config = dict(
    n_layer=10,
    d_model=512,
    n_head=8,
    n_kv_head=2,
    head_dim=64,
    d_mlp=1344,
    vocab_size=30855,
    activation='swiglu',
    norm='rmsnorm',
    norm_place='pre',
    norm_eps=1e-05,
    positions='rope',
    rope_base=500000.0,
    rope_fraction=1.0,
    qk_norm=True,
    attn_scale=0.125,
    bias='none',
    tie_embeddings=False,
    parallel_block=False,
    extras=['capped logits'],
    init='orth',
    init_std_qkv=0.0255,
    init_std_o=0.00569,
    init_std_up=0.0255,
    init_std_down=0.00351,
    init_mimetic=0.5,
    optimizer='cautious_adamw',
    lr=0.000583,
    beta1=0.95,
    beta2=0.99,
    weight_decay=0.31,
    lr_head=0.00511,
    grad_clip=1.0,
    warmup_steps=490,
    schedule='cos',
    final_lr_fraction=0.1,
    batch_tokens=[131072, 262144, 393216],
    seq_len=1024,
    doc_mask=True,
    train_tokens=1843000000,
    steps=7544,
    dataset='wikipedia_en',
)
MLP neurons of a small language model. Each row is named by its layer, matrix (gate and up: input weights; down: output weights) and neuron, and shows model dimensions 421-484. Each number is 50 + 10 x the weight over its row's rms, rounded and kept within 0 to 99. A neuron's up and down rows have the sign that makes its largest values positive.
A block is one neuron, or neurons of one layer that tend to fire together. After each block is what it responds to, as a language model described it from the Wikipedia text at the highest values.

L6.gate9:55 33 47 60 59 63 38 59 46 58 40 31 46 46 45 55 29 43 64 42 54 56 55 49 42 57 37 48 51 31 69 45 52 50 62 57 65 35 45 55 39 54 32 69 38 60 44 51 54 64 53 67 64 38 55 39 66 51 63 56 57 46 53 59
L6.up9:54 22 55 49 45 55 43 33 56 48 45 53 50 51 56 53 56 49 39 49 37 36 40 53 54 37 35 46 67 44 36 53 61 51 58 57 70 56 44 54 54 43 47 42 39 46 43 51 52 26 72 64 36 44 57 49 52 49 59 36 42 66 38 51
L6.down9:48 52 50 54 46 61 22 39 62 71 60 70 53 49 39 52 40 58 46 36 45 44 49 56 38 57 45 39 42 49 59 50 59 49 41 38 62 58 58 36 59 24 56 41 55 25 63 52 29 36 52 46 56 52 42 55 60 59 45 42 47 53 49 36
L6.gate89:43 52 41 47 41 31 42 32 21 55 40 35 42 48 49 37 55 40 54 46 60 42 37 42 66 38 52 64 60 46 72 49 57 54 53 53 63 49 55 45 51 55 80 67 31 63 46 52 58 51 66 56 51 38 41 44 49 40 40 58 47 33 40 45
L6.up89:48 67 38 54 46 50 51 72 44 56 52 45 33 62 64 41 51 41 34 56 44 53 43 49 35 50 66 54 60 30 47 64 40 45 46 53 52 48 50 38 48 44 52 41 44 37 47 40 67 63 51 49 52 62 52 48 49 43 49 59 44 59 44 72
L6.down89:68 39 59 52 42 69 68 71 52 46 51 55 47 49 47 57 54 48 69 43 34 57 44 49 43 48 45 42 50 59 34 39 46 47 54 48 54 69 37 50 51 58 48 41 56 40 67 53 39 41 52 45 39 61 54 59 38 30 60 69 60 42 40 44
L6.gate349:52 61 52 53 53 60 49 59 53 53 43 40 34 57 54 70 58 45 51 59 51 54 46 46 39 37 56 35 50 27 66 62 53 44 44 54 49 55 65 49 47 49 60 57 30 66 43 43 50 56 32 45 49 28 41 38 49 51 50 59 48 46 48 59
L6.up349:44 58 48 29 63 51 62 54 54 64 49 52 41 53 54 50 50 41 65 37 39 45 33 40 58 48 59 50 46 64 64 35 64 41 53 49 62 69 34 46 45 53 41 41 52 47 49 46 51 53 26 52 60 55 63 43 70 40 61 47 62 51 36 58
L6.down349:46 42 46 44 44 51 12 40 35 53 47 54 45 61 46 54 59 49 49 38 41 51 67 42 57 62 61 59 45 64 44 53 43 50 52 41 48 50 42 53 44 45 57 51 52 48 58 48 41 49 65 61 52 54 53 54 56 38 54 49 48 52 60 36
L6.gate703:25 51 39 60 49 37 48 42 41 67 47 48 41 60 55 43 61 40 49 49 48 49 48 43 37 55 45 48 55 31 52 65 43 48 53 48 45 73 42 53 40 48 33 62 40 60 52 61 52 64 55 52 57 24 60 47 52 49 55 61 55 45 41 64
L6.up703:44 67 48 40 46 51 59 57 48 46 35 53 45 42 53 45 49 43 61 71 61 55 45 51 57 43 60 49 45 39 50 51 34 53 41 43 51 48 54 51 39 56 40 62 34 53 45 58 55 54 33 39 59 44 53 54 42 45 49 53 39 57 48 58
L6.down703:52 35 46 60 43 55 41 52 61 44 64 41 48 45 47 58 50 63 57 35 40 50 58 53 48 59 40 46 51 50 53 33 59 40 41 51 62 35 50 43 56 56 60 47 65 36 47 39 38 48 52 59 50 71 41 50 45 54 54 57 48 53 54 55
Responds to: Tokens at the start or middle of person names, such as first names or name fragments, in lists, credits, and prose (Dwayne, Johnny, Vladislav).

L2.gate527:51 61 48 52 47 56 42 51 54 43 46 60 45 44 57 29 52 42 67 54 44 54 53 53 42 56 44 55 48 40 65 47 68 59 65 46 56 57 60 31 40 58 52 49 38 53 59 53 49 37 46 37 63 62 33 50 55 56 69 59 57 45 34 41
L2.up527:56 50 46 57 48 53 47 64 56 62 47 55 55 58 43 25 53 59 54 44 60 56 43 37 59 40 54 47 56 40 66 49 35 53 64 36 52 48 58 42 50 49 51 41 55 65 42 39 43 46 46 61 60 58 48 47 49 45 41 34 58 62 47 54
L2.down527:41 66 59 61 62 55 82 59 44 32 56 51 59 61 53 64 51 32 35 59 33 51 60 58 49 55 48 45 50 38 39 58 52 38 49 44 58 49 49 45 47 47 72 68 54 53 53 62 46 45 56 24 38 53 54 38 46 42 52 59 52 57 57 52
Responds to: The conjunctions and or or right after a plural noun or verb, joining two items in prose, as in books and, composed or, Names and.

L4.gate56:54 44 51 51 59 50 46 42 51 64 43 73 42 41 49 47 43 50 27 57 39 56 71 50 68 58 58 47 53 43 52 43 63 59 53 39 61 48 51 42 45 41 66 56 40 48 64 40 36 53 41 60 58 49 54 67 48 45 41 63 66 34 37 52
L4.up56:61 47 42 57 68 58 55 66 49 44 42 49 45 64 40 41 51 54 54 37 61 43 60 56 57 25 71 45 34 67 52 55 48 48 49 44 48 45 34 56 33 69 64 60 33 58 45 53 19 50 47 48 53 56 40 70 54 38 48 38 54 62 41 51
L4.down56:29 47 38 51 64 47 52 41 57 62 42 31 51 50 48 61 60 38 44 55 55 63 61 37 44 46 39 60 54 75 50 43 59 57 37 54 47 52 59 77 73 38 43 57 47 52 38 42 51 49 47 60 48 53 54 49 51 56 44 43 33 33 42 53
L4.gate613:62 44 57 45 51 54 45 50 25 40 42 57 59 48 49 52 36 74 51 66 54 53 60 47 41 51 49 60 50 45 57 51 60 39 29 71 63 47 55 52 58 52 49 47 52 57 64 71 42 56 32 55 43 67 37 43 39 59 57 35 56 40 40 46
L4.up613:56 51 31 68 44 58 44 39 37 57 48 71 43 37 47 49 52 55 52 45 57 55 51 56 53 57 48 53 54 51 64 48 59 48 53 45 43 54 56 47 43 51 38 59 43 64 54 35 60 56 44 63 52 42 55 44 43 27 48 57 62 46 51 60
L4.down613:49 40 46 57 65 73 67 57 44 46 51 56 53 52 58 59 27 51 42 59 50 51 66 47 51 61 78 54 53 38 62 52 69 52 36 45 70 42 51 68 48 48 53 45 57 46 35 53 40 29 34 48 60 55 55 56 48 57 30 36 38 51 45 47
L4.gate688:68 62 49 58 61 65 42 46 54 46 43 59 53 52 42 47 59 47 25 50 70 44 61 41 50 36 58 45 39 38 61 41 67 57 40 41 60 56 44 42 36 65 45 60 45 55 69 49 36 41 46 53 42 60 43 53 57 56 49 44 52 63 58 49
L4.up688:59 60 55 46 35 50 50 42 52 55 51 50 42 44 65 56 53 52 58 50 56 62 59 51 39 63 48 56 64 51 55 71 57 50 47 71 48 60 53 43 45 25 43 47 67 53 50 56 51 57 36 65 48 56 58 59 46 63 62 57 45 46 41 52
L4.down688:39 51 69 43 37 46 74 41 35 39 57 41 53 53 50 53 41 46 51 41 37 60 51 76 59 63 62 54 61 45 47 62 50 42 46 88 57 48 41 61 54 56 39 53 51 29 56 43 49 51 52 55 47 54 60 38 47 42 28 52 48 40 33 45
L4.gate1164:54 53 47 45 53 39 24 40 41 54 30 46 36 23 60 68 37 45 65 54 42 55 46 42 46 56 55 51 58 41 56 34 58 55 71 52 71 62 52 51 59 47 59 47 55 65 56 78 59 64 44 69 51 61 38 64 43 63 47 50 62 31 41 60
L4.up1164:72 87 57 52 47 60 50 70 54 53 54 40 46 66 55 70 45 53 49 44 45 29 44 40 41 48 60 46 36 47 45 44 63 62 66 64 43 51 55 30 53 50 53 53 48 62 54 47 51 35 33 52 42 43 36 54 54 47 48 54 55 65 49 31
L4.down1164:48 38 61 42 70 69 50 47 47 64 66 39 54 46 45 71 41 33 47 52 78 53 44 54 54 52 51 58 38 32 48 54 45 43 35 49 44 59 44 41 63 61 49 33 56 52 47 55 48 63 39 52 48 53 53 41 61 52 53 44 62 36 54 44
Responds to: Coordinating "and" (sometimes but, then, or, as well as) after a long clause or phrase, linking a second verb phrase or item, e.g. "…in 2017 playoffs, and game two", "…from the ghetto and joined".

L4.gate355:48 70 37 64 41 40 38 46 48 42 44 41 49 51 46 52 45 62 32 68 49 54 49 56 56 59 61 45 53 50 60 55 49 48 39 59 48 70 43 59 59 52 39 46 35 62 54 57 73 60 66 54 40 42 58 68 57 54 65 57 40 72 37 49
L4.up355:42 59 22 40 44 53 47 62 61 60 46 54 44 50 44 41 47 73 68 65 56 52 54 56 36 44 34 45 57 54 52 49 42 64 47 37 40 56 48 45 47 48 65 53 37 82 52 34 64 63 43 60 52 40 59 51 44 43 55 49 55 51 41 60
L4.down355:64 61 50 51 58 53 39 62 65 34 43 51 60 65 53 49 34 61 47 56 47 46 50 47 41 34 49 60 57 56 54 27 52 55 51 68 71 61 29 59 66 43 48 39 50 39 50 50 47 51 51 55 31 45 60 50 61 44 66 62 47 70 49 40
L4.gate558:58 49 46 50 59 46 42 66 59 70 65 40 40 45 39 47 50 30 49 47 52 47 41 49 53 33 27 48 36 42 51 42 52 47 36 42 68 46 40 49 52 36 35 50 50 68 36 45 55 60 53 48 37 51 52 61 51 50 60 64 41 59 44 41
L4.up558:45 27 49 49 36 34 53 47 56 35 55 52 63 42 57 44 36 58 69 40 56 64 65 49 43 55 56 45 46 63 46 50 47 54 54 65 45 43 61 45 36 41 56 44 44 41 46 59 49 55 64 32 50 42 40 38 63 46 48 46 47 57 37 54
L4.down558:60 72 55 42 44 61 60 44 33 54 60 50 44 39 40 48 51 58 50 66 45 26 47 46 44 47 54 66 59 56 69 48 50 52 47 42 43 55 55 36 43 58 51 37 47 50 47 63 50 55 50 38 51 55 42 51 51 62 54 37 44 29 61 32
L4.gate776:54 43 57 49 65 60 45 41 48 52 59 43 48 38 59 63 48 37 42 46 35 42 57 60 44 51 67 59 48 38 48 57 42 53 55 66 61 46 54 35 55 46 62 44 32 41 50 46 29 51 63 67 49 34 42 66 46 61 60 53 52 46 39 56
L4.up776:31 43 57 46 46 35 48 51 50 56 64 61 53 64 30 54 34 47 72 56 39 49 50 42 55 45 56 28 24 47 53 45 57 61 59 62 22 60 63 38 42 50 31 60 42 50 31 30 59 45 80 66 48 61 41 26 45 35 49 45 51 41 50 39
L4.down776:65 64 28 41 67 42 34 29 73 48 55 56 53 51 52 38 66 45 39 48 59 43 53 64 44 52 66 49 59 33 52 51 51 46 61 31 62 56 55 40 46 53 57 39 59 49 65 49 40 37 46 49 62 48 37 52 52 38 49 53 43 63 38 39
L4.gate876:52 56 55 42 42 34 31 41 40 56 40 53 35 53 50 42 48 42 48 62 50 47 51 43 58 50 72 48 56 40 60 54 35 21 54 29 70 39 39 50 45 43 53 50 52 43 46 43 57 39 72 56 38 63 42 48 48 48 54 54 39 55 43 44
L4.up876:76 42 41 53 50 60 61 53 44 54 63 52 43 52 25 55 42 55 54 63 55 41 55 54 65 40 46 60 39 52 60 46 49 54 49 50 47 53 57 59 56 30 64 56 44 45 47 41 44 32 55 36 41 34 44 52 45 38 60 52 25 58 47 34
L4.down876:52 44 52 54 43 47 34 46 51 40 47 44 61 52 44 44 45 43 37 49 48 34 50 50 45 67 37 46 38 67 45 60 46 73 40 61 45 59 55 48 62 52 58 60 51 40 61 29 56 67 67 30 39 39 53 31 51 56 53 57 32 68 53 40
Responds to: Prepositions opening a time or position phrase in narrative prose, such as at (the age of, number one, 8:00 pm), during, of (most of 1989), on (August 6).

L6.gate634:64 62 72 60 51 55 43 75 41 51 65 60 47 48 57 35 57 57 53 60 43 68 58 62 49 60 61 38 55 35 45 43 55 42 49 61 49 74 44 45 45 54 61 40 39 49 51 49 67 60 45 55 46 56 56 59 64 34 57 51 44 71 48 49
L6.up634:63 52 60 62 47 52 52 41 50 37 55 43 52 57 45 56 56 58 41 41 65 32 69 39 57 60 48 54 54 44 50 49 53 43 43 61 53 57 49 48 52 44 57 48 50 44 60 34 65 43 47 43 75 53 47 45 42 39 20 43 51 54 38 54
L6.down634:45 31 48 53 34 52 57 62 52 51 48 34 59 65 37 42 48 54 46 49 46 45 53 46 51 48 48 38 42 55 44 41 62 46 64 30 55 45 48 52 34 38 51 30 53 53 40 70 35 53 41 54 53 40 55 50 54 47 41 56 44 40 60 49
L6.gate815:37 64 48 46 43 47 45 46 38 55 49 60 61 50 54 53 43 40 51 58 45 46 46 41 67 53 57 40 65 44 47 40 53 26 45 53 50 68 55 32 43 56 64 46 42 38 70 51 64 50 27 52 61 67 24 43 47 37 60 43 59 48 43 44
L6.up815:34 44 49 44 52 37 48 51 26 49 52 50 31 70 67 38 60 47 56 42 63 26 55 61 55 54 67 58 62 42 58 58 48 60 61 38 38 50 41 52 59 68 60 40 42 49 50 61 51 55 57 48 47 50 32 43 44 39 40 37 43 52 41 57
L6.down815:53 55 70 49 66 49 35 64 65 59 53 32 39 50 57 52 45 27 69 49 53 52 48 60 57 48 48 46 61 49 42 47 52 55 63 56 63 60 56 50 55 38 52 44 49 58 65 64 68 49 41 41 52 51 57 42 49 56 50 36 57 41 58 32
L6.gate945:56 66 45 63 55 47 45 65 26 40 23 56 57 49 56 37 57 57 53 63 52 63 37 41 57 43 58 73 55 47 68 48 60 56 40 42 51 58 47 67 35 57 69 49 38 56 66 48 33 62 43 44 61 44 45 51 57 58 53 46 58 59 42 65
L6.up945:47 55 43 58 64 41 62 39 35 40 54 45 60 51 70 46 52 48 38 54 52 38 55 69 65 39 31 41 55 52 50 59 44 29 45 56 56 47 49 37 59 40 61 65 50 47 43 68 24 49 43 57 58 45 61 56 30 51 55 28 44 56 39 38
L6.down945:49 42 57 52 56 52 59 47 38 44 45 57 57 48 47 43 48 45 38 58 60 49 52 39 44 41 52 55 56 50 72 46 67 47 42 58 55 57 40 54 71 59 56 44 41 49 46 43 36 47 44 43 53 39 45 51 39 42 46 49 47 53 50 54
L6.gate989:50 41 52 33 52 78 43 35 58 37 34 43 52 61 58 45 54 43 60 53 66 40 44 52 65 43 49 52 56 47 60 35 51 45 72 44 61 53 49 51 67 55 45 64 61 57 41 37 54 52 56 46 49 46 56 56 57 53 38 59 29 55 43 32
L6.up989:50 25 37 46 55 43 58 64 38 50 36 60 38 38 51 46 36 47 42 56 48 63 58 58 56 46 38 55 52 58 59 58 43 60 49 47 62 44 43 48 45 43 60 35 55 52 45 44 50 60 72 49 47 56 42 60 51 49 52 51 37 42 37 33
L6.down989:52 63 67 63 41 24 62 60 34 44 24 47 67 49 38 36 58 54 60 47 41 51 49 40 53 33 80 63 50 46 44 57 74 58 26 56 64 55 60 55 42 30 26 44 48 47 37 63 43 38 58 63 36 42 45 50 59 41 39 31 39 44 60 73
Responds to: Fires on the conjunction "and" (also "or", "as well", "such") joining two words or phrases, as in linguistic and cultural, Sac and Fox, Oil and tempera.

L4.gate94:51 45 59 58 52 43 46 46 36 55 45 30 53 52 52 41 58 43 45 31 66 49 61 49 61 45 54 49 55 39 74 39 33 45 53 58 52 38 66 61 42 47 54 41 41 56 47 42 37 73 49 71 51 31 54 46 29 53 36 53 52 37 49 52
L4.up94:39 53 47 36 61 46 58 48 45 59 47 24 46 51 48 46 58 43 53 48 63 39 50 61 34 65 59 52 38 41 52 41 33 59 43 57 53 49 52 57 56 57 63 45 49 60 39 50 50 66 47 55 62 52 56 51 52 47 45 53 53 44 44 61
L4.down94:55 45 62 36 64 42 96 43 44 53 31 50 48 63 48 49 68 46 48 66 62 38 32 41 43 59 59 45 46 48 73 47 43 41 47 58 44 45 63 48 65 57 51 36 48 59 40 40 38 75 40 44 67 55 51 46 54 51 39 44 59 58 51 56
L4.gate541:33 47 72 53 27 66 47 40 49 40 33 46 51 61 54 43 60 48 56 50 48 44 47 48 51 28 47 56 44 56 46 43 58 45 49 49 40 59 56 45 60 60 52 56 35 77 52 56 39 45 52 54 50 56 46 38 60 42 49 67 45 36 43 69
L4.up541:56 42 44 43 50 37 50 39 57 60 60 69 38 44 38 51 39 79 43 37 52 56 49 44 55 44 38 47 54 51 54 50 46 57 40 30 46 42 70 52 51 39 51 68 32 47 38 74 56 64 45 43 52 51 45 37 44 41 51 43 57 57 67 46
L4.down541:64 58 37 46 51 45 54 48 41 48 44 38 39 38 49 50 48 64 44 37 42 61 51 58 49 46 39 63 62 53 59 35 44 64 57 63 48 50 59 30 46 45 71 52 30 59 42 68 48 59 44 44 61 48 56 54 34 65 30 45 77 50 60 57
L4.gate845:54 62 54 56 49 69 55 45 31 25 43 39 38 41 48 40 48 53 45 58 48 45 38 62 34 57 60 51 49 54 58 46 54 58 49 46 56 46 43 39 48 45 44 38 53 48 41 60 62 70 64 51 61 50 54 44 33 67 48 42 52 39 50 34
L4.up845:47 46 39 56 41 58 58 55 55 51 52 46 73 45 43 43 38 50 48 65 66 47 40 52 48 72 40 49 57 40 45 41 46 35 68 48 46 27 74 58 45 33 48 56 42 53 42 65 65 49 42 65 34 70 34 58 44 49 41 56 41 30 46 52
L4.down845:54 50 54 37 62 42 49 54 55 32 36 42 48 60 43 48 53 53 43 57 61 57 56 49 46 65 58 58 55 37 52 51 39 61 79 53 53 38 40 42 53 49 38 60 51 42 53 48 64 41 35 25 74 57 58 41 49 36 50 50 48 50 44 36
L4.gate1216:46 50 45 43 51 52 56 27 36 49 64 39 47 22 52 63 48 55 63 45 53 38 33 37 49 41 46 53 55 65 59 45 50 67 38 50 59 63 39 40 33 52 52 53 32 54 44 49 49 58 37 58 50 73 63 43 52 32 49 53 59 34 59 52
L4.up1216:54 48 53 36 53 53 52 55 38 66 38 45 40 55 54 37 52 51 38 52 58 66 40 53 56 48 45 60 51 57 38 45 40 56 58 59 35 54 46 32 52 56 63 57 30 41 57 50 46 42 51 48 53 52 52 41 48 43 30 66 54 43 49 44
L4.down1216:26 60 46 64 50 42 69 42 48 56 52 48 32 40 40 55 53 26 47 44 43 36 32 51 45 46 38 39 48 61 49 68 57 34 42 47 46 52 53 66 45 23 58 42 35 48 46 37 69 48 48 47 50 58 48 36 63 37 47 66 61 46 53 49
Responds to: Middle or final subword pieces completing a foreign first name before a surname, e.g. Dimitri-os, Kath-rin, Max-ime; also "to" after "According".

L6.gate445:57 39 65 41 58 47 42 71 44 49 40 45 52 39 40 39 51 40 53 37 50 31 55 50 53 38 52 49 59 32 52 45 52 49 45 54 40 56 50 58 45 41 43 56 61 63 57 52 36 69 35 42 66 41 53 53 49 45 54 53 46 46 46 45
L6.up445:52 44 46 46 49 48 47 45 61 53 40 54 52 48 49 55 55 60 51 46 64 56 39 56 46 56 64 54 41 42 50 50 44 59 44 50 46 66 33 71 36 41 62 48 27 51 45 54 60 64 60 59 55 54 48 62 81 50 64 44 42 65 48 48
L6.down445:36 57 60 52 49 48 28 54 39 44 57 69 60 45 42 61 22 44 51 49 52 40 42 42 52 52 63 44 45 41 65 59 51 58 56 49 40 40 39 65 34 63 51 65 68 39 57 63 70 44 46 41 46 61 44 50 40 56 51 56 51 51 48 46
L6.gate482:52 59 40 65 55 31 47 50 63 42 37 37 57 28 45 49 41 51 39 53 47 55 44 54 54 44 46 49 53 52 38 55 46 59 45 50 50 47 26 33 41 46 58 35 62 54 44 56 46 44 64 47 58 32 54 52 64 44 49 41 41 33 57 26
L6.up482:49 47 56 61 63 35 58 70 68 46 34 42 47 44 47 46 46 57 49 59 45 46 70 49 47 43 31 63 49 37 62 45 63 49 32 44 43 50 49 55 59 51 56 52 52 75 58 53 48 51 34 48 42 48 51 52 37 46 62 45 50 61 31 44
L6.down482:33 29 55 48 59 54 28 57 50 55 60 56 48 45 48 45 38 54 35 49 35 45 51 63 45 48 35 48 43 54 38 25 46 49 68 45 36 50 36 30 58 11 59 48 60 60 48 61 62 58 52 49 64 42 61 53 57 57 52 72 50 53 50 40
L6.gate765:54 56 46 44 49 38 42 50 43 54 48 37 53 40 61 44 61 57 50 40 37 51 43 40 51 60 42 46 40 53 63 47 44 27 36 49 46 34 45 49 70 44 46 40 56 61 59 47 55 75 28 74 54 47 38 26 70 56 35 22 37 25 54 60
L6.up765:43 44 50 64 51 61 54 53 62 60 48 41 66 56 61 28 46 35 27 57 57 42 58 54 63 55 59 48 49 53 53 63 58 51 59 53 44 52 63 48 55 39 42 42 49 56 46 38 41 60 62 63 49 62 63 47 46 50 49 64 48 49 37 55
L6.down765:58 60 50 52 52 48 46 49 42 58 50 38 59 50 45 49 51 48 59 35 53 50 23 64 56 63 48 53 32 44 47 43 57 37 29 40 55 44 51 60 58 34 61 49 49 36 50 66 51 45 52 60 63 61 39 30 54 59 53 58 34 64 55 60
L6.gate896:50 51 52 61 51 53 45 77 58 59 43 55 66 34 47 62 46 26 34 53 48 49 47 50 60 55 53 44 46 70 55 54 51 36 41 35 33 40 44 47 49 46 44 48 49 59 50 54 44 45 45 32 30 48 57 46 55 63 50 55 42 49 53 58
L6.up896:45 33 50 53 55 55 50 56 57 57 41 58 35 52 38 44 39 55 48 39 43 52 35 69 58 38 42 52 60 53 62 58 62 55 50 38 37 46 56 40 51 49 36 46 50 50 54 54 69 53 65 62 37 65 40 40 45 69 51 50 44 69 54 28
L6.down896:42 46 55 50 56 49 44 56 62 33 22 46 53 38 62 54 37 42 33 61 57 53 35 58 49 47 60 52 45 45 66 60 56 62 32 50 53 51 42 57 20 63 53 44 56 33 61 58 61 55 55 64 58 66 47 42 33 43 27 35 59 51 60 42
Responds to: Prepositions starting an adverbial phrase after a finished main clause, often sports results, such as lost in five games, won by beating, the eggs hatch after.

L2.gate399:43 64 44 57 73 43 51 47 57 53 57 49 55 58 44 57 48 56 54 46 53 47 37 43 52 51 64 57 44 47 48 41 49 50 75 59 62 50 49 31 60 56 45 46 57 59 48 37 48 43 44 49 68 46 46 34 29 53 51 43 50 43 50 58
L2.up399:63 54 37 52 41 68 57 51 38 60 56 41 54 42 57 51 32 57 61 35 55 53 54 50 26 37 59 48 48 24 56 58 53 62 58 62 43 44 38 51 42 47 41 57 53 56 32 59 53 57 61 53 56 61 52 39 56 43 82 54 44 41 48 66
L2.down399:64 43 40 58 38 51 59 52 68 40 51 36 52 39 36 39 61 32 45 52 76 61 43 51 43 53 74 40 38 46 51 50 46 54 55 29 50 38 50 49 50 62 60 57 33 49 50 57 60 56 52 56 30 45 63 50 64 35 55 53 45 40 51 49
Responds to: Second pieces of multi-part proper names, mostly middle initials after a first name (John B., Robert D.), also hyphenated or compound parts (Jean-Claude, Santa Cruz).